config.yaml
num_attention_heads: 10
num_key_value_heads: 5
intermediate_size: 2560
qk_norm: true
init_std_qkv: 0.0198
learning_rate: 0.000959
beta1: 0.95
max_seq_len: 2048
doc_mask: false
MLP neurons of a small language model. Each row is named by its layer, matrix (down: output weights) and neuron, and shows model dimensions 240-431. Each number is 128 + 24 x the weight over its row's rms, rounded and kept within 0 to 255. Numbers have three digits each.
Before each neuron's rows, "raises" lists the tokens whose logits its output raises most directly, leaving later layers aside.

raises: " to", "ward", "to", "t", "-to"
L8.down1644:140124121140114104113135122141113104150141129116124135105159101149171122121114141167137148120124154093133081151126177091158170119089121090160123143096105179186144088087142151134115104127079123136158095100134133123121138153142158096159125135115127128143132123086111124091145103161121159106136104126130154140122173153131109083101149132085120112124141135130131090094122120109136100114141088167172125071146118120108145151142098084154138150146133122120139113128124164115112146091092140156141106149145156112152120138123109135153138104108148135152116159174085125098100147108140082092

raises: " area", " thing", " day", " type", " of"
L8.down552:145119129117121136101136133152124083111091122114145107071141101115174119101132122152117080139110177145129114112143097176116114129197140140144134168157154114145138118146099121117118099104152107142154100098130177147108112137173092093127132101135121123134141133083168088136143143150127159106105119112090138138144116151153132135112120146147125120116069091140163123098102125126079187109082122129115083157079128137110099140159173078121112144108107141119135127129160154131140121106114113141133144122119142177117149137136117146077123121082164132137107105126121133096127143117098116099

raises: "i", "o", "x", "fo", "a"
L8.down823:070116124112133133153140123140101166111153108135145125143120150118093155158163122121124112132094091126143141124157136083141116149112130132129090103160112139131135115112124104126132121147121131120083120073104149161143143141131143100165124144146123120110153161103143100096129134120129160074110130115095109090121113121112136141123161116153145115137111072126105125171102135114115122138117117105104158136126060141165158105145144108107109154113067112104108149132142103127141147127057115166106094147115123095144151136116123119143142115174164163127129137120120149094080120130171143108

raises: "et", "ud", "as", "ess", "ets"
L8.down1959:135127142128122109152123081163135119152119134142149120111135162144130143138156145120127151142097114100131168178124157114158101101124132120149130121172118145108098129135179103138108163120140140104131161146136133116149119127165129131154105109099105168100128165188089152098152107112135151120119117101146090118132137143116155120134099124130114120110118148122142121084139159122138107144118114119108141097069137144130107099127136115125141123115122110137128150174080152115142167152101144109132129151107151162110139131138113092130104127111141086137174107102070139133185130116123124085

raises: " of", "le", " and", "ac", "ack"
L8.down2149:091127127118122118116137123141117092107143124157117162088140111129154121148140115195113110109099113119170099105102140164103113102142143135133137129078090144137111080153145109134157134142170090114155143128139122145144144092100129142170148146131104092114151166156123155130155117091104146119128165094139117102102173132147112138108122123136151113104173129120128116117083170101163129137111120126133145089130150097160159103139131113177080163140120163105138133130111110152122173123135149149116161089127145158160114111155086111118153141130146161109131075141129160090138129154117135105

raises: "y", "ty", "ly", "y's", "rid"
L8.down1031:171140143115123126095133087105126129125144142145116111149147115110137145139098150063127128140126110147111122150126136113122140115156125171179153141109106118098134151141128157134129144156149180108140096171145152125123089118148137113147183077107141129196123125119080143112162165119141147146116140134113130108150131128086128147128170158138103104130099120156169110113134101110144155147126094126144168143137178125125149135088125155131100099135139112122143123102131123157110133151133143071154138140114131141164126160127115084089102157136124119137121142095109118155132130140123135169

raises: "on", "aus", " on", "es", "aw"
L8.down2349:119162132133124156076101141109129163129144123119123122090106143102137092139122140148159148147135114086122111153105099125142134132163111104110137172100135119140110119135132129105193120125083120097142170135083112118111153113097152169117121126178135121129141151122105110107101163136148146131132084122115121106126173153099174125174121123100110111135102064112116098139148163141139111087160129187141125124086146149105168079141132102092115140147120163112136127072146146176159160137136129129069145103097125100144174191146076155143100123115139158120126128132129134099149130111117113118

raises: " or", "omen", " which", "umb", " either"
L8.down563:146099173099119161123180122143096071170133129121124130114112126131148120114119172188152175125148127167156107125137148147183134134108113142128147132141151129110148138164126137120088143118161120146123168130135136091162130123071132131097095107120147121172159111159152132081169121107154106128140115118097127076100133099111118149122109123153123109119108109130142102089162163086169147113107165159128135158131095143155113131140086136168099093150128144112131128099133054161125104129147163123140137150120131086100091173121165075144133085143129139099097112157165154096119149175138110102

raises: "s", "ings", "ocks", "amb", "sp"
L8.down2110:143106113136110114182126142083123146134157094127149130114131139151092120152176164142189163129125110141129128134115142131107089123082119104078118097148183127127107112124136146115118096173131072138163154123141156108095116177095067148105125136146095152151128147092132097125158164147156122090133108139159104102096118135090149118161121124163137102133084151127107097132131153116140142107099106093149147083128145173119149115149100136117120126153112144083098141104114150099148121153104147096182082124141141128145119142153093144160176078128141133111112165142156139050139114116162114125

raises: "és", "ps", "edia", "es", "pen"
L8.down1551:117104108123137157126101108082147131077169103114095142147159103090145145174113117137127126139109125150140120132140140150134122100148109137086161143088148137165118149143126094105091077120106172109102136132147112147129110127107160101117119109161138144115106117142115096140122094182139125127081132132156123103131147104095153078153124190169122118166122120149139112134097175164103134092152105104139098173152107124123117153127135142152179167143069095088131161159118151149114133118146106104112107109157115121088119100116135156158099118124126151129140119136153134199051099117155142153

raises: "ud", "ets", "uda", "urs", "ude"
L8.down1928:075152104146129147149149119114132127157108123142185093127170172079096072166128131139095147074108162093121137089117154169122140133122088172125129121140134126084112120161124133156139157136117123100134138113148134124095104110134119118148111139143136146143123115097079140120094118146115140125116153107094137119168111145102151159114121095121116110139115139138144140106143131170068130122136143091149090085091137152117125142138166132145119131159128134103145136106132149177131094120088160107164145103172132156106118099098124118133128093131121167119135144079130136130141096110138102137

raises: "a", "e", "und", "_{", "y"
L8.down1092:076106141102143149158089112139105102119155104091125135176117152159135114133102134173131114092131153123096110159121160173127064083138107122126093128162131146162087135113093066115131093148123109155136117122123139146116136133145143144172125150118078124127195155138093133095159111137114099106152147140168128127092124141133152156170128141106089135094155134158147099145103136112149106139107105199147150168136144132113133148134125091114113156114144133135123142147171082132123126156131166133157127132152111137104080112145098138121100115136137106094154116107135164068170128146157153130

raises: "rib", "law", "be", "bl", "tr"
L8.down687:161115097113105134139121184112114110115166120085113139123151166141120108124140121121119183059119138178173105158120127112180117135126137178130128132080157156102103148094114123088119114151143136148125127176140105114095139146139156128126144127162096074172148136098127100122108134155167143129106110140125115142125099112149116117120098111076108136091135151125079126136114148090141102158124101114157107104114120109118154093095083114137108122123130116136141136118177147100113151074173106125126125159130115129110064118151155098130094112107145149164161149100121142116102136147133160174

raises: "ens", "ised", "izing", "ising", "ized"
L8.down1604:089106071127070129117123134131111141153108123165120109126137152103125165159131135106163186120117134093119148153149127141139113157137122150128116119131121127113149113133099125144148118125104108103134130123151129146123106150120156163147102089148115113086158129146130189113119123154118128124131121127111136177119144152158150169137126122174127130103128149125088153149206131164165149079145145120134123201144140152171132134116132164120123170115136117089161144129149052145173167138134149149144121135103117150158136103131103163114137134086172145151113090161100131044118096161132121109

raises: " remaining", " possible", " place", " part", " active"
L8.down651:156149125108179141099140172194139132118129098090115112139132099118145141150119146102130162124104129158127144117144169157125114145141141123128125144148184121113120131128107118146101154104126130149136127130105108159169128097137124133100081151129106091124125139131144151144167128114151125107123132120102122173147067130122095125137121136145102105151077123108113117140186078156116202099121162123150116126150110177098093162152141155164123152126138122136142082125131153166130141163159115126132117128153108126132134157163156130128120119109126141128148105131132101109101185125069121143

raises: "ock", "ations", "rand", "ats", "ions"
L8.down1638:145091121118168136142114114133093139132131168103098095121146139124108145149130143146140137135131119105164149149159119145160107104147119125127119134107115148104126120122140154126134113149119087150165144152100158123126104125149095159092108154134104135158182116108158152128126139105119128123109130110125125143159131138133190124092096146118118118114081133145107132113130114124141089129084144123121114117140116126139094142133102126127132137123131144095117134100161128106172215133103133133131135102142153115144103133094120103142121124126120121105151143123099087135140160187124160172

raises: "ized", "ised", "ization", "izes", "ically"
L8.down2327:125116099103124129134115121119140097121113107146177120110121122146118114140128137124081138120106162125116154136153106119147092149114176149134142143168169085157048148136111131118079145114147170125110152119182123165112140084120105116106143120108114144177179118138146146126128124170128122156142116173143111139116153133161139117155103096133156129109175158121149147155107104131109174121147158110154121150122149180116117165128125086145116134130152122124157130166116108091159110143130178121179173092130111143106136137131113137109100143098147126147124100153087113157113166133152121153

raises: "201", "202", "199", "198", "200"
L8.down1723:156077143087121111096085124105088126131106115103102139149133090154142124168109094148144137104127120100182113138125114130147162128110146101117104142153098106124111059123125160166162074163168076146103110114093071193118112152139091100143125130133157142134093159093132115146105128149140109135155121120110119090135139148103120095118123193102142128119116147126115135109146134149137147124123178164170171084105184147113132068154121137140115150087113121185133147127144134127108092110101092144135126144127164136154137137143114097130125095160090127150112124131132112162146131139102110129

raises: " out", " down", " forward", " up", " forth"
L8.down1705:102141136151121154126148105151145089123143108126099122121165153116145133130136094134116160127129111082191120115125143157165144170182110115094122160112117140137143119150103143174145132125122166153110106146115143137107100178117132120103107092090103115156172136108121127117108145143159135154162142116070124135120122096096110121131102120102110142120119145160127133127130122117152167145123142126134120145132163125095074142131119120154140138168089112140132125130106128122164134132135164141152104076114153132122127127119104101137150130140115128078145159116165129125139111160134117157

raises: "age", "ages", "me", "w", "aged"
L8.down1398:123151158135136127136135135110153122154106201122142101144113117146148198138122120167160120092109119165167138135133099145096133103156131138170120098140157158126122142129100125110120149133156115133173127135105096108127126127123143124119101134149148178129147176093118069118139124143113165147100161098171120120125135156141162151139089110126121085144157146121110125139142142085105118092127105115129113111154164071124141113127168107095129135096117109113125191129100082097143151155174107116153140125127151154133123154086128161124125100128129181142175098121111145125093165091132124141

raises: "-b", "-off", "-", "-l", "-ch"
L8.down945:141135130169117111119135114143175123082162154131158154115121130192103109140124132122145088134112138119145120143143158087133165129132100105166151155126106140129082172116126137132119132144128118124137144138086097115087132104150115159138134103134072123135153106101170110128134133128126166112115159107139066157127115152130147145104097083137081124094108124147126130123124090111117104144145121187080134164066167138135126136149124115137117155142153134147113145114151136124090137129176132093146150111124142186152119113133136116145126151128122104144149130112118124161155101106159162134

raises: "us", "ose", "ism", "ian", "istic"
L8.down380:154095138149151078123144143131100159122149123152133130166142108142152159112118109113171141126133143170125142100149127112132115103115098154077144142109140118134106145097077128130109117109180128142121139124157126146180119139150109152160124120123141132172157110140114145125148130102174124109151158084150132095158110183103139120149121130101165122164139130109100129139161100159115140096104128135107160117115159099136149125158127076149136120103169151167055136162096101111089134111138072080164139113075103151156123184119085159106143092146149099150107161119089105092108148141174109138

raises: "39", "11", "94", "67", "cal"
L8.down1513:130174143132126137178087137155120139142077126088117171127113098126113145107120127148133139148144109159158141089181129127113114159173131130126097103056169110131120100125144110122118120127137135096125132116140137109077119137153155139130158138127120140130129067097146120133078162131106102149153113163103140123112110146128119139141133110120100134168176104104115145168076104130131171080122156151164124156136119124138141131158133106168181114076165123131151147114129131138140156164098154106117091109144122123125151140167147162140066143129118109151120117136170127111157146122130105148

raises: "rist", "cl", "ber", "lor", "he"
L8.down262:056141140171132170120103129143132133095170111085165161095139099133136161161135163133077132100142146128091135137131151140119116105158096127130167112157098071119153130152142128170114126103137116107120137125118124094101155140126115103152133145140154153101176141137120146093113138106140108130126118143136144140112142135171148160143110075117117117154098097115163118092112085142138128114113102145124187145150107112125168125176176100145143159096086145089121136184098141163094133130146131164124145098125120101102099137138130137087098143179119085094090125135083106104137138143117154087

raises: " this", " serving", " competing", " creating", " he"
L8.down1079:133084140134124135127158166161150091113079105158153143123149148153179134164168102144152142121133145089158114112144118127158151102135113125115136101160117116111127151138123123128100124151126132171112113118133121140107111110118119158134118131169149143088119100113150088121113142123115163108146148143112120145106088135102159131111114126140137119139078118123120118116156147156155134126141127067120134128099148122136130168137150151131091073116116115138127134136115128183128128131125089126062145081128114131169112115120154108134123166113088114085121122156104103175148127152160166185

raises: "ne", "ra", "nel", "go", "the"
L8.down2356:149094124100121123171121111121119130135185129107079111147118130128106156154143140093113158181166127145157142145112111172125110105130134100108099145103139150110098145121112163141135103135165120140143135130082084128108109136117133113141137112134110098117178128095103138102134136093112188095196144123126142130115100150079154133159115110142117145116137161159112127085147084141128096155128106123154146110194101153134170110113131107145124100113126120088113163115127122125154141126117176143120128147123122195121098110120163096120164123137115139144124153179113145140154119115144138074

raises: "n", "form", "f", "ns", "it"
L8.down84:186125121176131134081116118154128155074165143110145099083122154137143103135140102126126157094159127073134120141136136124115197172105107129127086119169101142101132135119129121137099116114158115112138097137086163106160134100122113103145138107147121141142102124182116133080154170162148105126092115143132096107130120151109181080114137167098121153139134108087126141101078111081173143124120157170136163119170078115118106137152130148098152116119078097164125089124143092137091118158142109126108130112128138153142117084152165102124110136151155115139074161118130146149111114163110138157

raises: " several", " all", " both", " numerous", " many"
L8.down946:127154102101118138094163131161130124145163156129137126130130155120082116165114110151124103119130098176116109142126123102163125159101104130097105115102109105108134175146167108139141170111142164127121091116114136150132138136134124119172124135144128122128153114143133156142126117143083092130092110134121139104156163106112127123109149093088111087114133162160108157145144145142159131144137132124101152133146141136120164117091115159121164100135165146100127147134122124122151143083123135129114111141154101153082138132082137107089142160124119133096154165134110134171129090140154115152

raises: "ism", "ery", "ship", "io", "ia"
L8.down885:114094077144082118147098137101119149046144069129141096144126135124162118108105108111133120108109086107102109117166149141167111176111132159125149129113113141138140133152186108118110118130108142120135140144144122131140129120145132172109122134102107195119128118158090097101120113133147145123129152125113097135124107100119141131130087135156103167100163092135121124135114130129129133112112127128157112113141129154132160129117096154115163162111134130117143112155136127144148113137109164142127103175149091107168139151131154133134168143138146127136162128143146111150131120106146137097

raises: "o", "iro", "ment", "erk", "|---|\n"
L8.down2463:152099169162095145154162065096122108124088166146145137140148110143113121152162098150149060127076135116147110126147119106143080114141143118107132158104166093118120145140126087115128151123130125098127106148134119154124133127097138128139127112146142165107136134099060126076096162149145141116149165110137122117162121088138125119110091116142131122136184163113132145133115097094108123132174105124124127065175142151100134117131094153126113135143107131158140120137128149141135167152152097123149167084137109111127118144113122101128178134149122162099132100109129159097103081100082134109

raises: "he", "a's", "o", "ho", "ha"
L8.down1844:138101131117144100141173124147182179125154143118156137079091116095156174120136121109137186145085107103116117119131124102117099130085124178129170130144119146072105145144122104105114128129165074128117109127143134134136115072095166147174128105090125124133129117144111132107144130092133120092115074103113087060174138167144124190090143115085113144138126127100122130164115103151107109127123093154143146107179099112151155144113085151153126143130129079125114164120136142157118166143099123125135161100109107142132129126128149130112179136154160133109148103106139132062071136142060079101

raises: "y", "y's", "ans", "ying", "an"
L8.down2015:174143109149094114102133122171143121108183147111151144112131156085094116146165135143133125151111124152106169098118113080157128169120145099172121119131109134129124131177111112096093137135143122160184124114110170151113078106154136113098131116088086107113087117112142111155162130106141113099174099129146144124150137140119184137084111168105144127106163154104132168133126113122151133146151142136143148148131136169145115115131083136126143111096156110123130157152144123162121136096156170129172136114158059137137127117181133100103087170143131120092110147131103114114087162159131108132

raises: " II", " ", " One", " III", " I"
L8.down337:152171113124105164103149074128130144083124107136139132125130187135113124166105126128126120153159151139114125158101123100092141107097137096109099089183137098135147084097165118139179104115161142145123132118126149160116144136136156152139177119131167125126137154128115153118149114152097082180151129146141175139152164117143154157076143145156162127112129142118133134103184115178142070123118133143110149127148138153159105088098127097145138096118154125082130132136092135116110111089115111114130171093152119139111137124153152114112116115085145139128105102111108156093137160142162116131

raises: "are", "aged", "uff", "ared", "ages"
L8.down2383:153117114160159173143135158105113120119133189074106154073131098128129140109162123132141137116112162116134105103162121116104090064111125122107120127130133153106107137147129106145133131120172142135140147130085114120097136127104060154130131127144158171084140126151169132147121126171146129105138113142164109079145129136150152142099139138158155135148164138085133112116172097097094076112141137125129185145134110135091107128167075117125105078168153118136123141118121107126151167094165137101150125083164143137079140091127117109131146165184143116113114120137150115116147121177107104106

raises: "rest", "od", "ord", "ister", "or"
L8.down2398:127159145124103114125153127110152130161148134122139112127128116133115084114163120067143086204107136182155114120099114083160105122131148107124127115113129115177120132157070145157182091165152101120151132140153098131128128107118157104154082148094160105159163125118107142147120143079124096143117112092099096164100143128140134143090102147130122163105106098109125095106178142120118106146152128085116147094101135129172105145120110154151124144111094103127145149118157128138138118129162153103145117134112068098143135134119058134161172115134108134155135160098129086100103121151135166114

raises: "all", "en", "ys", "att", "yn"
L8.down2086:173074129113100125156116165143138134150165140127190102130131123141113121159138113104131170103137083128151135128167140138103097148111142081089099164116125108132115143118130147140107134140098117131092112120120121106141076109120139171165121133090125130136086123152153128159110119134120124147158109105118077155166104121178157117123088129107123124109142138160153135143087139143119134181116133083157131148114109142091138151114114101072124116140139137102162140110169113163140105130160123128128121164107122163120147143114122105104132141133145114115159129129151125097102153147111119155

raises: "port", "val", "ved", "aches", "ving"
L8.down1826:123151109110136086094144132143118133131110061083118152106085183112127112116141142111122142084126129086069115101160136078115158159130125144128113111136137128111137164128118135160146137116123112078157140141130181114162126143153123169111147110156138122135107138130119120148109123148154086085104118125173144074151121122063119084125137153095113085171101133125120130119097164118145142141120124129095108115129118195138102115156107139084116126127102144144122118141109119134137148132155139141131118146157141139135125127118170120169096136137131087136135095137133133134138121144128159158

raises: ",", " of", ":", " and", " with"
L8.down1904:115095118124107138125121134141130120117123106166124124086130105112155117152114075139082115155162175093115132107080097159174127122136167114096117150119122157173121106134140129115128147126139122118141174159123084089104147129114108122128148178110162116122143146136164107115138096120098138152126138145161166087074128126123122099151145123142138110115109107169148127161178099161112156122153151135082084177059132144100105145124166084136130132148105124108121157149129130124164152142118104142154135146106176117158094100108099133175127128138152128053088124154130099111183082138134174116

raises: "le", "ine", "ese", "otype", "ids"
L8.down2006:101149113099144074163130099139111126135152119098141140138108135119120159130143125180114120121123125106112140102138132057157135139127110114153133168156147161125137092156128095089151105139140096133099136147101111161132143152092120058133141113135146115133111136144138156121127131072137098080165156111106127156138135115111154096125108110165131103158171124138095077097141135080119153146133147114113146157109125104195138141150165134118109158112177145142164139137150177145125091116115116158123116120114120098125116120132094132116177065136161153072126158141125126104093113116153102086

raises: "7", "08", "ments", "8", "9"
L8.down892:129115081117143118130100111133088169090105155129135145132104116123110117095193137134138115095138098092147124133116137119083154134150149127149132154111082118162105157103101127146106103119109134158135112179103124190149112095157085181164189190151107127097129087158134144137131130134133125157157146155150081118131119122124098091132120136114126123118099122126147106117130116113117111108129148161187103133122125085135090153154135157096137100123094120142092121134115149137138103148149130186079098156124180172155136183123173103143160125094122132140135126150168076137149110124111112167

raises: "ness", "izes", "en", "ize", "izing"
L8.down1864:102140094160118147160143106083116117102098118167145147090108110112149127136161158113098142116152130097143107133143132113121082139145160110149148089169140206107133150123131119109130163130125131135109132142149112107163164131113156120129146132154147112114109132146089144078102114098171096104087149135129131137122128097166123138094125110105095129112147152153115090148085122129100163168104154142121118115125116156146102092185169127134134167086117146131137145127129141077109118124136105127162136179119119099094116125140145126099145137131161105124111081127117137109127049076099120105

raises: "ind", "ands", "and", "aves", "inders"
L8.down360:122109121102119139125108115130106183143129159139140108099151139127102115130109111147109139170170145117155122173138089133115128149122122141133124163111136145128116137111150176106134116151100097105167141119088112088157150128131172146140146136138110110085110105135129121138170131069136116086091130111158122131134117079119186106128169141114115140156129106106108107137104114123118112145109125122113110095082109152114101133110107135138093166102116133122110132081172133112117132112114128114133158167113138106116117135126129112089117153152132117125143176125110119128139129166152180142

raises: "ent", "ented", "ents", "amic", "enz"
L8.down2540:131099150169116095096140147174168138093152100138145146130123160132108138136136163136155148118091131092107105161110179132131133148146119108114113121174179155103145116133125097112117126159129113164113085114057140133149095118125149127115117099137110158149108138092147127106148102113138158074136121115120100120157125089141149137159112124139143121137151118116116153130139106150113102142132159052118165148119147131086142108151140123165128141142104102097133125152130125113114123128132130087133132110092128107128132113141131158110111131087159117163117135137088135109145161145144122114

raises: " forth", " chest", "usc", "zon", "te"
L8.down1827:144112091143145161107142122148120105115147082091110142192114099117115112087098156112161135130094111136144098161143145152084134141092138149135112085066160151086151148134105118099137113151109095117133158141132105182149139120120118147127104147160138123185132124126084151112109134141115131099132112164143116129072157139097102131156109149129127150157187127118103130143106132091129136119121176167114144137097184120114128168122147120087088092167144147141117120092116128114133116108144129073114100139152149154152172106122119172116131153121124106135147119136109166155122108163123158159